config.yaml
n_layer: 12
d_model: 256
n_head: 8
n_kv_head: 1
head_dim: 32
d_mlp: 1024
vocab_size: 714
activation: "quick_gelu"
norm: "layernorm"
norm_place: "pre"
norm_eps: 1e-05
positions: "rope"
rope_base: 500000.0
rope_fraction: 1.0
qk_norm: false
attn_scale: 0.177
bias: "none"
tie_embeddings: true
parallel_block: false
extras: ["capped logits"]
init: "normal"
init_std_qkv: 0.0185
init_std_o: 0.0
init_std_up: 0.0185
init_std_down: 0.0
optimizer: "muon_variant"
lr: 0.00887
lr_mult_qkv: 0.4
lr_mult_o: 3.0
lr_mult_down: 1.5
beta1: 0.95
lr_head: 0.0149
grad_clip: 1.0
warmup_steps: 200
schedule: "wsd"
decay_fraction: 0.845
decay_shape: "linear"
final_lr_fraction: 0.0
batch_tokens: 131072
seq_len: 1024
doc_mask: false
train_tokens: 560100000
steps: 4274
dataset: "wikipedia_en"
MLP neurons of a small language model. Each row is named by its layer, matrix (up: input weights) and neuron, and shows model dimensions 128-223. Each number is 200 + 30 x the weight over its row's rms, rounded and kept within 0 to 999.
Before each neuron's rows, "fires on" lists the tokens most often at its 100 highest values on Wikipedia text that the model never trained on; "fires after" lists the tokens most often just before its 100 highest values on Wikipedia text that the model never trained on.

fires on: "t", "ov", "w", "ag", "id", "c"
fires after: " S", " ex", " N", "et", "th"
L6.up675,226,228,252,208,161,249,206,216,196,163,197,202,180,213,160,186,233,257,239,209,202,218,178,185,187,206,209,218,188,278,183,176,237,219,208,164,191,159,160,266,227,227,223,222,199,154,162,225,227,206,223,154,105,173,197,178,197,209,232,256,181,169,144,154,190,190,199,184,205,151,206,219,193,176,139,277,192,183,196,212,206,203,199,230,200,217,220,183,172,171,162,160,193,121,240,209

fires on: "mer", "cc", "\n", "or", "em", "ov"
fires after: " A", "A", "o", ";", "."
L3.up390,220,190,197,203,202,178,180,197,178,188,166,188,223,218,174,171,162,252,174,241,214,184,220,203,205,187,259,216,203,197,234,215,210,217,200,211,205,239,228,230,165,232,204,189,183,255,199,194,218,231,206,161,172,193,240,262,200,237,183,178,240,249,241,201,200,249,216,189,194,203,244,204,181,173,205,194,235,143,200,195,243,164,175,213,235,208,196,202,191,197,229,232,169,206,156,198

fires on: "\n", "n", "id", "h"
fires after: "\n", " O", " M", "l", "a", "el"
L3.up783,196,184,168,168,200,159,196,164,174,237,233,192,189,206,161,277,202,150,183,205,168,187,205,179,222,143,225,196,212,223,172,186,163,226,180,191,236,205,173,240,173,214,206,159,184,302,186,193,238,188,168,189,204,199,239,228,159,202,245,238,229,186,165,275,232,202,254,177,216,214,216,202,198,125,184,252,203,213,174,177,206,201,171,172,214,209,242,185,197,160,231,218,183,213,180,239

fires on: "ic", "r", "ot", "i", "orm", "n"
fires after: "if", "ar", " F", "f", "il", "v"
L4.up263,198,163,177,176,226,118,184,252,171,201,208,185,187,259,209,239,228,177,229,188,222,244,131,238,198,199,219,218,215,241,186,212,229,174,227,242,186,150,251,150,272,208,217,201,186,185,181,190,234,221,233,181,224,160,254,248,184,161,248,214,204,230,179,251,203,190,209,159,254,160,212,249,188,162,193,243,211,191,182,199,183,234,202,161,175,205,187,189,236,173,215,215,248,180,159,152

fires on: "al", "y", "g", "ur", "ing", "f"
fires after: " m", " M", "em", " P", "and"
L3.up755,182,212,177,224,216,172,205,156,135,180,222,186,219,273,221,196,182,214,190,173,237,212,194,174,210,203,206,228,188,199,205,208,173,228,212,190,232,171,224,231,186,169,167,186,191,203,238,157,145,224,207,253,189,131,198,209,197,216,181,236,207,177,209,197,227,154,175,217,214,197,213,186,228,210,137,188,213,211,216,224,207,254,215,216,224,255,188,191,232,222,191,266,164,226,217,212

fires on: "ra", "to", "er", "ge"
fires after: " in", " c", " a", "c"
L2.up81,208,173,190,250,183,157,183,207,206,220,194,227,180,244,221,206,135,175,222,137,241,228,179,206,242,210,228,186,200,183,193,237,226,220,195,189,223,195,215,222,121,202,214,211,189,201,176,192,160,136,196,211,175,198,185,146,151,231,128,175,228,256,172,177,155,168,204,202,242,215,229,222,185,171,203,214,227,185,227,150,178,183,184,210,213,165,198,202,212,155,242,220,171,176,176,192

fires on: "ir", "id", "ed", "or"
fires after: " b", "g", "ch", " sc", "c", "r"
L4.up987,185,235,200,194,238,211,201,202,166,179,157,216,171,233,160,193,171,228,205,196,256,162,206,207,260,214,180,175,216,205,220,228,200,180,199,165,172,226,161,179,189,157,265,165,229,196,206,220,243,196,237,178,236,178,230,145,175,227,194,142,216,150,201,200,178,161,191,172,206,206,246,114,235,182,207,201,203,178,170,221,170,202,211,235,166,188,246,213,193,232,173,182,208,198,220,175

fires on: "ist", "ar", "ant", "us", "um"
fires after: "en", " l", "l", "ul", "at", " L"
L3.up561,247,173,199,195,192,176,176,166,199,198,241,182,223,222,198,173,237,201,201,220,174,218,234,231,183,231,243,220,211,222,170,185,230,223,187,189,198,216,214,226,138,227,203,197,177,187,192,220,118,232,234,222,208,240,193,219,218,241,227,209,182,171,189,232,192,177,191,268,195,257,192,199,199,131,180,163,102,254,191,196,226,199,234,154,217,280,184,208,215,209,161,199,188,179,233,198

fires on: "e", "ent", "ess", "i", "ies"
fires after: "ec", "c", "as", " c", "b"
L3.up323,181,217,167,222,243,195,133,178,220,172,194,184,177,196,195,185,229,179,161,194,193,227,204,247,210,200,155,152,235,198,189,200,165,170,158,213,187,216,181,206,218,163,214,182,178,186,226,241,196,191,180,237,186,220,162,211,235,174,220,185,207,159,183,166,196,198,133,201,244,262,188,221,229,219,160,125,215,219,163,200,194,237,187,214,234,236,175,233,162,161,156,212,256,189,199,186

fires on: "m", "p", "k", "y", "end"
fires after: "em", " the", "al", "er", "t", "ic"
L3.up550,209,204,178,277,161,245,146,167,123,177,198,199,175,184,212,164,221,223,192,187,230,105,187,176,191,232,247,170,197,165,212,171,237,171,246,222,237,165,187,226,193,178,189,226,223,180,233,189,180,205,260,231,218,248,209,222,217,202,244,210,193,198,206,153,195,236,189,188,221,202,198,176,221,184,202,203,194,157,180,171,215,291,187,183,211,220,168,226,238,166,176,254,170,205,182,242

fires on: " St", " of", "7"
fires after: " United", " 2", "ity"
L6.up338,242,205,229,155,212,151,199,183,171,198,207,212,246,239,218,216,181,208,159,232,248,224,221,221,171,180,103,197,157,210,206,244,218,209,215,191,267,205,200,191,181,222,175,163,179,210,199,198,208,221,207,230,212,167,200,204,188,264,205,195,212,222,199,186,205,182,211,249,213,173,194,227,144,191,149,225,207,192,218,257,168,207,188,245,187,207,199,209,170,115,162,212,226,195,188,164

fires on: "9", "ric"
fires after: "19", "–", " 198", "-", "9", " 199"
L2.up872,239,198,217,194,201,206,177,141,220,216,180,234,250,228,226,183,165,213,183,227,214,166,253,173,262,162,208,170,214,150,175,211,173,174,173,227,169,250,214,207,220,226,191,202,225,191,172,191,215,179,179,233,182,202,174,199,216,200,226,212,236,231,167,225,253,232,166,189,215,224,212,151,204,161,268,201,246,163,236,242,170,200,145,194,224,163,202,240,165,145,262,167,148,188,186,191

fires on: "age", "one", "t", "ical", "og"
fires after: "ric", " st", "ist", "or", " St", " D"
L3.up47,159,222,247,252,170,188,201,213,222,232,172,212,240,180,210,244,190,229,213,221,210,230,235,165,169,223,223,184,182,181,230,224,202,235,232,229,249,211,160,185,144,153,167,185,249,188,234,231,256,252,223,240,181,251,190,159,243,234,240,175,198,193,213,201,167,182,214,208,149,224,221,133,237,228,191,206,153,157,205,192,174,191,253,208,218,172,168,206,130,214,167,216,185,191,184,147

fires on: "ch", "ater", "act", "fter", "ly"
fires after: " A", " f", "A", " m", "u"
L3.up957,216,224,181,175,168,200,147,189,180,157,194,180,195,194,273,122,155,216,155,207,228,224,177,213,196,256,172,210,237,191,220,218,240,210,223,191,210,183,185,195,200,154,158,167,168,158,218,192,244,171,200,176,163,201,225,226,163,182,202,223,200,181,222,173,201,185,210,252,215,147,204,197,249,232,241,211,146,170,229,159,185,186,251,235,178,146,157,161,123,213,173,209,249,226,215,224

fires on: "p", "m", "orm", "pr", "c"
fires after: "s", "f", "S", "es", "er", " A"
L4.up920,202,230,228,162,174,218,217,156,174,198,197,228,181,253,203,184,189,209,276,240,199,257,217,194,216,128,203,154,162,178,242,159,222,186,196,219,197,209,232,199,223,221,215,209,247,209,186,154,176,229,180,186,151,223,216,193,206,252,184,221,247,193,228,217,171,198,213,166,184,239,217,167,236,202,225,253,184,145,201,211,213,193,154,200,190,126,182,162,175,217,152,185,220,199,199,234

fires on: "\n", " were", "==="
fires after: "\n", " who", "%"
L2.up212,197,135,228,158,206,216,166,176,231,198,212,212,206,181,194,177,198,198,244,195,148,213,211,206,228,234,235,167,235,223,220,174,190,190,204,180,221,230,141,193,184,211,200,230,201,198,241,192,176,176,185,178,192,174,197,208,174,157,231,187,267,216,191,215,166,211,243,216,191,214,230,180,227,240,170,194,222,262,181,126,240,222,204,175,136,196,206,201,209,205,155,207,139,189,176,200

fires on: "ing", "ion", "b", "ab", "se", "ation"
fires after: "ct", "ub", "rit", "is", " s", "em"
L6.up431,236,216,197,182,181,179,209,235,155,134,154,174,202,235,201,242,239,172,258,227,191,165,214,262,160,231,230,221,203,223,202,231,212,232,167,216,154,215,165,192,244,241,192,168,219,164,222,230,212,193,203,204,221,191,198,162,189,273,189,236,215,207,159,165,210,213,249,110,185,198,216,208,220,236,220,189,188,173,256,170,182,197,196,191,172,213,218,202,192,219,156,207,205,173,185,169

fires on: "ber", "n", "end", "al", "t"
fires after: "t", "um", "y", "ot", "et", "ur"
L4.up905,186,235,243,219,166,216,207,173,213,198,191,228,187,166,189,190,210,213,172,165,200,171,186,181,197,235,204,198,217,235,182,160,213,190,158,228,176,228,224,215,189,196,160,241,235,198,162,204,191,151,248,234,189,213,182,193,160,198,145,201,172,226,213,164,170,177,232,174,203,230,232,154,190,215,123,185,258,213,194,181,199,253,203,179,217,256,157,220,222,234,191,152,185,197,254,166

fires on: "m", "p", ":", "v", "b", "is"
fires after: "os", "s", "es", "ens", "is", "as"
L3.up701,201,220,186,246,191,211,264,225,142,170,202,182,177,197,191,186,221,188,219,207,191,209,233,212,220,151,197,149,180,179,141,192,206,218,202,242,175,205,214,198,232,233,160,212,219,164,170,177,155,188,163,214,189,281,239,212,198,176,195,207,219,192,224,205,223,238,164,227,216,209,191,212,191,229,181,271,186,235,208,194,214,196,154,181,202,193,196,221,176,237,196,218,248,224,212,242

fires on: "ph", "rit"
fires after: "ra", " c", "ro", "er", "ol", "al"
L2.up28,248,222,188,265,195,210,197,209,187,205,212,227,199,128,237,184,237,222,194,218,207,181,182,142,144,203,177,261,247,177,218,203,186,198,225,156,233,212,233,224,232,211,184,227,261,174,212,198,153,170,254,217,200,180,287,227,170,195,195,204,190,189,195,292,248,230,161,218,154,170,222,227,181,139,235,172,180,174,184,197,184,226,225,232,122,226,253,167,230,230,164,270,144,195,188,230

fires on: "ic", "k", "og", "id", "ime", "im"
fires after: "oc", "ol", "r", " part", "res", "ubl"
L4.up780,184,157,210,208,138,245,182,242,237,143,186,199,137,224,132,236,186,219,203,209,185,165,229,213,240,222,186,220,176,221,253,180,205,167,229,206,221,108,185,205,146,225,202,177,199,168,266,209,208,206,197,209,128,188,249,211,249,203,161,224,223,140,174,228,189,182,228,182,242,229,196,218,172,215,186,219,185,166,136,236,199,190,185,180,208,189,154,226,178,198,170,186,224,188,208,173

fires on: "ac", "i", "om", "c", " of", "ate"
fires after: "in", "on", "ill", " S", " l", "i"
L6.up989,210,106,183,156,224,183,229,202,174,204,190,184,209,226,205,161,176,128,218,268,185,196,192,115,203,150,187,197,244,192,181,222,201,180,193,180,238,186,193,214,126,172,232,228,213,228,187,276,202,166,198,221,211,212,187,200,193,208,224,158,198,167,249,212,204,245,189,199,197,183,162,181,211,177,204,208,166,174,165,185,167,198,235,204,267,173,189,148,185,218,205,210,209,223,210,224

fires on: "h", "ph", "th"
fires after: " p", " P", "ro", " ex", "ol", "al"
L2.up964,174,205,203,167,168,190,191,145,187,180,204,187,213,199,225,151,164,210,180,190,211,150,209,180,188,211,183,207,232,172,197,247,210,166,211,182,235,207,255,221,261,165,213,219,234,212,174,188,186,198,272,183,195,197,223,219,200,240,237,240,136,216,184,190,231,206,194,181,182,209,162,283,189,216,215,211,193,188,220,198,183,235,225,201,210,216,203,175,200,183,201,235,144,221,171,216

fires on: "e", "es", " (", "ur", "w", "it"
fires after: "ow", "ot", "at", "ig", " /"
L3.up849,250,245,252,157,229,187,173,189,221,168,211,198,233,189,201,131,202,157,198,211,213,134,197,181,237,191,212,224,201,226,186,212,156,185,236,213,203,182,190,191,196,244,186,165,204,225,227,180,212,199,185,179,199,128,232,209,192,150,205,194,198,183,161,196,183,203,205,238,191,199,256,227,192,176,215,205,199,197,180,182,229,176,159,217,174,215,199,157,186,203,172,193,240,251,235,183

fires on: "\n", "ed", ")", " of", "-", " 0"
fires after: " =", ")", "\n", "0", "er", " /"
L2.up17,214,224,185,224,220,179,206,218,223,186,169,212,256,202,222,179,213,243,216,191,251,175,180,198,133,193,190,224,198,164,125,177,206,224,189,186,173,222,159,117,222,290,203,241,209,172,177,207,312,216,202,215,227,191,218,142,185,211,203,210,205,161,209,170,242,214,214,250,174,217,210,144,187,236,183,184,172,189,142,203,203,174,189,240,222,188,199,215,215,172,234,194,211,230,208,200

fires on: "\n", "s", "ers", "es"
fires after: "\n", "ad", "al"
L6.up454,186,214,200,158,215,168,195,201,152,202,220,206,219,222,246,230,223,235,171,238,229,207,192,220,203,206,223,227,177,181,234,198,208,163,220,232,187,188,168,220,223,208,230,190,161,163,230,178,186,187,218,164,199,175,161,180,182,171,226,148,230,199,140,194,197,189,188,267,195,222,239,167,199,273,190,176,181,186,225,213,250,142,220,161,239,239,203,207,180,176,183,245,219,197,165,243

fires on: "c", "ed", "ro", "a", "s", "it"
fires after: " r", "w", " R", "re", "t", " w"
L3.up408,175,177,223,181,175,157,206,190,181,233,213,171,225,254,166,188,223,150,197,237,177,208,166,216,256,180,223,234,187,238,189,237,173,164,137,262,216,244,252,183,259,199,203,151,173,230,234,160,153,200,220,185,163,192,240,226,174,171,200,204,229,216,179,158,168,167,186,195,204,181,229,215,204,207,161,214,178,227,231,181,179,192,200,194,163,221,172,188,227,271,197,166,191,179,229,185

fires on: "ion", "ak", "m", "i", "ong", " m"
fires after: " m", "ill", "m", "im"
L4.up869,205,119,206,233,169,224,204,212,218,242,204,174,204,229,197,196,232,174,194,213,144,175,180,224,184,211,185,155,172,207,203,215,202,217,219,148,205,201,181,250,192,221,199,193,203,269,257,220,172,143,198,175,210,179,219,241,226,182,185,177,212,171,219,229,205,191,205,203,155,212,206,192,239,123,129,201,185,245,178,190,191,245,212,203,184,186,224,214,191,162,238,145,199,224,193,232

fires on: "e", "i", " se", "id", "ot", "ide"
fires after: "a", "t", "as", "v"
L4.up82,155,237,216,171,214,121,243,196,280,174,192,207,205,246,170,222,200,236,210,194,187,231,179,142,202,182,239,210,159,222,224,218,177,203,157,187,181,173,166,185,251,271,199,242,188,211,228,182,164,180,215,175,251,187,206,202,256,169,245,178,208,215,201,164,158,214,255,172,162,204,263,215,121,218,223,159,226,192,220,198,182,205,181,122,188,185,218,178,141,181,205,228,229,221,168,193

fires on: "\n", "us", "mer", "ame", "A", "ut"
fires after: " =", " A", " n", "A", " Th", " th"
L3.up909,234,216,191,165,223,191,188,216,231,219,187,205,207,193,257,201,114,190,208,220,232,180,209,186,161,257,231,192,183,194,222,173,209,179,258,206,197,121,219,215,154,193,221,193,157,199,258,213,232,238,213,210,143,260,213,228,166,202,199,200,241,189,247,213,184,197,226,237,202,215,236,176,140,147,210,207,160,208,221,226,256,244,220,218,215,221,222,195,189,152,252,197,188,201,203,217

fires on: "orn", "a", "and", "o", " B", "-"
fires after: " b", "z", "ar", "l", "ad", "an"
L4.up748,188,179,198,187,203,183,161,179,231,222,223,191,221,218,182,216,199,178,209,229,236,145,226,183,141,220,191,171,120,249,225,180,185,163,172,222,247,163,209,185,170,148,222,213,196,178,195,164,216,146,166,247,232,287,190,197,223,182,217,252,207,247,195,219,205,202,196,149,269,226,246,242,238,169,174,199,228,191,152,167,198,177,137,242,243,225,160,221,206,236,215,200,189,169,223,201

fires on: "ist", "her", "ar", "en", "\n", "an"
fires after: "g", " g", " =", "et", "ot", " G"
L3.up77,181,211,170,229,135,161,213,271,204,200,218,183,159,176,189,160,197,239,196,160,191,125,160,152,214,198,244,180,200,216,223,198,211,149,211,215,212,142,183,233,196,189,216,240,197,209,229,157,203,245,134,247,247,277,143,225,273,235,173,167,216,245,192,218,218,227,192,265,196,186,253,151,211,229,229,180,199,181,235,191,236,201,168,205,213,181,214,189,181,176,197,227,167,188,207,225

fires on: " per", "===", "\n", "\""
fires after: "\n", " to", " ("
L2.up827,180,178,242,184,204,159,154,220,216,197,216,240,225,254,205,179,237,150,193,193,161,202,172,195,242,179,244,181,243,243,245,193,158,188,200,234,250,223,203,218,181,254,180,252,234,265,183,161,189,206,188,192,218,162,206,209,187,193,241,227,183,192,199,226,184,246,225,211,151,226,208,157,156,230,203,227,204,237,192,206,207,190,203,230,187,151,200,183,205,230,196,173,171,157,204,170

fires on: "ivers", "r", "et"
fires after: " Un", " U", "ent", " un", "pp", "U"
L3.up780,199,199,228,194,186,208,181,188,196,201,208,198,184,217,204,278,184,211,192,174,258,236,207,175,134,204,161,190,155,229,159,189,191,218,143,239,203,176,177,160,220,179,228,226,230,189,183,247,179,187,198,226,180,195,234,190,179,224,182,193,137,207,235,204,174,158,192,189,176,214,183,221,137,194,208,201,160,220,213,224,236,189,152,213,196,170,200,182,133,192,179,167,175,249,258,190

fires on: "ion", "\n", ":", " (", "and", "19"
fires after: " =", " Un", " /", ")", "n", " C"
L2.up611,221,171,181,274,177,197,202,150,191,262,221,199,224,205,179,201,193,185,219,185,217,181,215,184,189,236,198,197,201,168,191,191,207,199,224,180,145,176,198,197,167,243,191,259,221,215,236,219,210,164,167,242,228,236,156,179,217,222,184,236,158,204,236,185,220,190,145,211,165,202,170,241,154,266,175,214,226,187,136,225,195,211,174,232,176,195,196,195,136,173,210,213,238,224,229,198

fires on: "im", "and", "ill", "m", "am"
fires after: "r", " W", "ult", " I", "re"
L4.up270,225,146,213,220,199,209,243,223,137,212,205,259,221,145,173,229,202,200,239,134,181,177,254,220,231,166,195,226,216,226,242,178,206,195,169,217,212,166,189,209,215,235,181,232,183,248,158,185,213,186,230,198,224,242,252,227,184,222,179,241,193,202,158,225,193,182,196,213,176,237,174,165,205,167,213,210,201,225,213,151,234,152,170,167,212,188,215,174,206,193,178,226,223,245,192,215

fires on: "ell", "ing", "il", "x", "ay", "ed"
fires after: " c", " C", " H", " E"
L3.up646,174,221,247,203,219,215,226,232,181,170,176,273,155,224,189,178,239,226,187,198,246,159,217,227,205,107,257,162,222,188,213,209,245,153,210,204,223,219,238,241,169,184,201,229,225,133,221,240,156,160,213,217,196,204,172,164,155,233,224,191,145,191,223,192,160,175,255,187,163,233,191,163,196,194,190,203,211,226,191,223,228,150,198,136,178,170,191,199,204,159,162,276,182,179,211,249

fires on: "i", "en", "in"
fires after: "ig", "ill", "ad", "g", "c"
L3.up595,129,259,217,232,167,175,202,183,219,217,233,148,252,228,200,222,188,207,248,176,238,207,156,261,234,210,208,230,264,190,231,147,188,241,195,200,241,204,178,212,160,165,124,234,256,244,257,175,198,219,143,272,157,186,128,182,198,183,206,214,162,226,217,150,299,177,213,217,217,232,197,210,206,210,201,239,244,214,122,193,235,202,175,231,226,241,163,232,190,162,182,195,220,193,200,176

fires on: "ph", " /", "ity"
fires after: "ra", "ro", "or", "al", "ol"
L2.up564,233,173,179,214,179,186,173,199,196,225,206,239,236,190,236,143,176,164,226,242,234,199,211,217,198,189,187,217,231,159,238,192,248,236,192,206,211,256,257,196,208,198,166,238,222,209,196,180,167,205,215,207,197,205,209,222,188,208,204,213,237,183,171,257,219,215,198,179,130,206,217,231,209,165,246,197,179,225,191,199,183,230,195,246,205,205,210,180,244,194,204,251,183,204,182,239

fires on: "==", "\n", "===", "\""
fires after: "\n", ":"
L2.up633,177,166,162,216,185,196,175,170,233,216,186,211,271,230,229,138,249,142,231,197,197,223,164,202,246,180,226,167,224,147,219,213,233,185,195,230,239,178,228,201,204,229,210,215,248,174,239,149,189,191,187,208,175,197,209,193,204,248,187,198,234,217,201,188,190,249,193,165,158,241,180,157,211,180,194,199,181,186,177,191,165,181,225,194,205,182,181,193,222,178,195,232,204,224,158,142

fires on: "ade", "ime", "e", "ay", "ace", "ory"
fires after: " D", " t", " d", " m", " T", "r"
L2.up560,224,222,260,193,185,259,214,233,172,195,199,154,193,190,223,208,217,204,183,235,171,190,185,234,180,206,203,193,217,238,258,154,178,187,235,227,235,241,202,126,227,201,210,223,212,176,172,165,195,217,147,195,188,122,180,187,192,217,174,171,200,204,226,200,230,262,246,210,231,161,214,162,192,220,189,180,213,130,232,194,216,212,157,176,188,209,190,187,139,195,235,185,167,176,193,235

fires on: "he", "el", "\n", "in"
fires after: " w", "out", "e", " =", "ot", "ra"
L3.up399,172,147,170,244,200,241,222,156,181,201,206,216,162,205,188,157,210,179,199,156,206,202,140,186,172,203,201,238,197,206,218,185,241,269,184,219,210,183,248,190,221,140,199,180,229,219,213,186,207,200,194,221,223,235,201,185,227,190,160,169,174,251,233,186,251,200,276,188,270,157,140,188,168,161,236,235,168,212,189,179,198,202,214,150,263,156,199,191,237,225,258,155,244,193,211,166

fires on: "an", "i", "h", "ar", "al", "ary"
fires after: "g", " M", "em", " m", "on"
L6.up409,184,166,156,193,236,164,187,173,210,157,225,221,227,233,226,202,196,220,207,194,182,195,211,182,179,251,214,180,232,174,190,161,236,233,193,144,207,154,225,206,200,206,177,161,238,163,150,214,227,275,203,196,229,178,227,246,249,221,198,209,229,204,195,197,190,194,166,222,146,238,192,166,224,189,160,194,226,187,193,186,189,224,231,212,204,200,236,152,170,221,203,235,152,215,188,186

fires on: " of", "ur", "ip", "at", "ok"
fires after: "ic", "e", "t", "is", " to"
L6.up500,170,211,212,209,223,196,188,160,227,179,201,216,204,186,204,177,141,212,177,189,143,227,170,223,232,200,219,231,205,211,237,172,188,178,149,196,139,143,185,174,204,226,245,186,226,185,194,229,251,169,198,184,143,169,159,180,214,188,190,241,224,228,263,204,222,186,196,193,232,183,200,208,193,279,217,302,191,184,224,194,205,148,174,161,227,192,190,208,162,214,142,230,233,165,226,208

fires on: "om", "al", "op", "ther", "if", "ar"
fires after: " w", " W", "ro", "w", "o"
L3.up764,228,140,196,173,177,199,178,192,235,167,218,183,218,272,238,232,249,220,212,213,129,176,192,202,214,214,210,192,222,202,196,184,248,215,144,233,182,219,242,242,246,201,184,156,222,226,216,189,196,173,185,238,190,221,232,186,202,116,152,202,258,178,235,190,187,193,190,220,249,192,192,191,222,202,138,189,199,220,163,130,166,165,151,186,185,213,188,246,162,228,208,210,217,193,260,206

fires on: "f", "i", "m", "ide", "est", "t"
fires after: "w", "s", "m", " m", " per", "el"
L4.up93,203,176,171,205,201,204,217,214,197,213,206,192,257,226,198,186,204,201,264,214,220,193,207,221,159,207,210,148,216,181,198,168,214,227,212,143,213,192,167,265,216,196,171,239,203,233,219,148,196,173,169,201,171,204,177,200,214,230,165,203,198,210,182,191,123,255,240,173,214,121,151,188,198,199,184,198,159,259,207,201,223,277,211,190,202,244,201,153,190,143,216,175,242,212,166,186

fires on: "ol", "up", "ap", "c", "C"
fires after: " C", " c", " ", "on"
L7.up332,196,158,187,156,195,168,199,248,213,195,229,195,197,197,203,161,246,209,183,176,213,195,201,199,186,155,185,204,205,203,217,197,195,178,192,190,189,173,156,234,189,204,160,153,179,164,181,220,201,195,239,198,142,205,275,163,207,181,244,200,232,131,189,249,184,232,173,215,197,172,233,196,229,200,195,218,239,143,187,219,178,122,205,232,174,92,166,188,204,179,171,186,224,213,211,253

fires on: "m", "est", "y", "er", "ed", "t"
fires after: " the", "om", "er", " at", "g", "el"
L4.up230,242,173,201,240,201,196,205,177,199,189,194,221,219,202,236,196,189,240,199,196,144,151,243,224,221,245,154,171,172,198,264,182,234,194,264,186,208,111,232,246,166,145,185,205,176,175,200,189,188,190,177,192,185,221,206,190,203,231,181,188,165,213,163,136,198,209,215,226,206,193,192,186,237,158,214,280,162,198,190,222,244,244,218,183,200,231,203,221,164,168,248,188,180,176,175,239

fires on: "ra", ":"
fires after: " t", " T", " C", " P", " D", " d"
L2.up530,197,197,227,234,193,218,184,235,202,212,194,222,217,225,222,204,173,207,184,260,167,147,144,236,209,214,211,194,198,164,224,229,190,233,176,208,176,195,229,173,198,234,194,218,173,197,207,149,185,151,182,200,227,184,243,183,142,226,208,223,156,171,246,183,187,199,201,224,176,172,195,116,199,187,183,204,150,177,190,231,232,243,181,207,113,235,174,166,194,173,232,225,198,199,232,230

fires on: "it", "ill", "ary", "ome", "r", "ire"
fires after: "il", " m", "it", "f", "ar"
L6.up825,240,116,200,166,219,159,205,181,209,216,174,178,166,271,187,241,205,190,192,165,169,187,161,187,203,190,239,213,152,242,203,239,242,242,197,228,203,199,190,151,180,192,240,219,173,225,218,158,190,224,219,236,220,126,209,227,198,201,219,191,177,245,204,187,156,202,196,236,206,228,225,159,193,181,209,187,227,169,191,204,170,189,167,168,212,173,179,176,219,188,201,130,181,177,218,190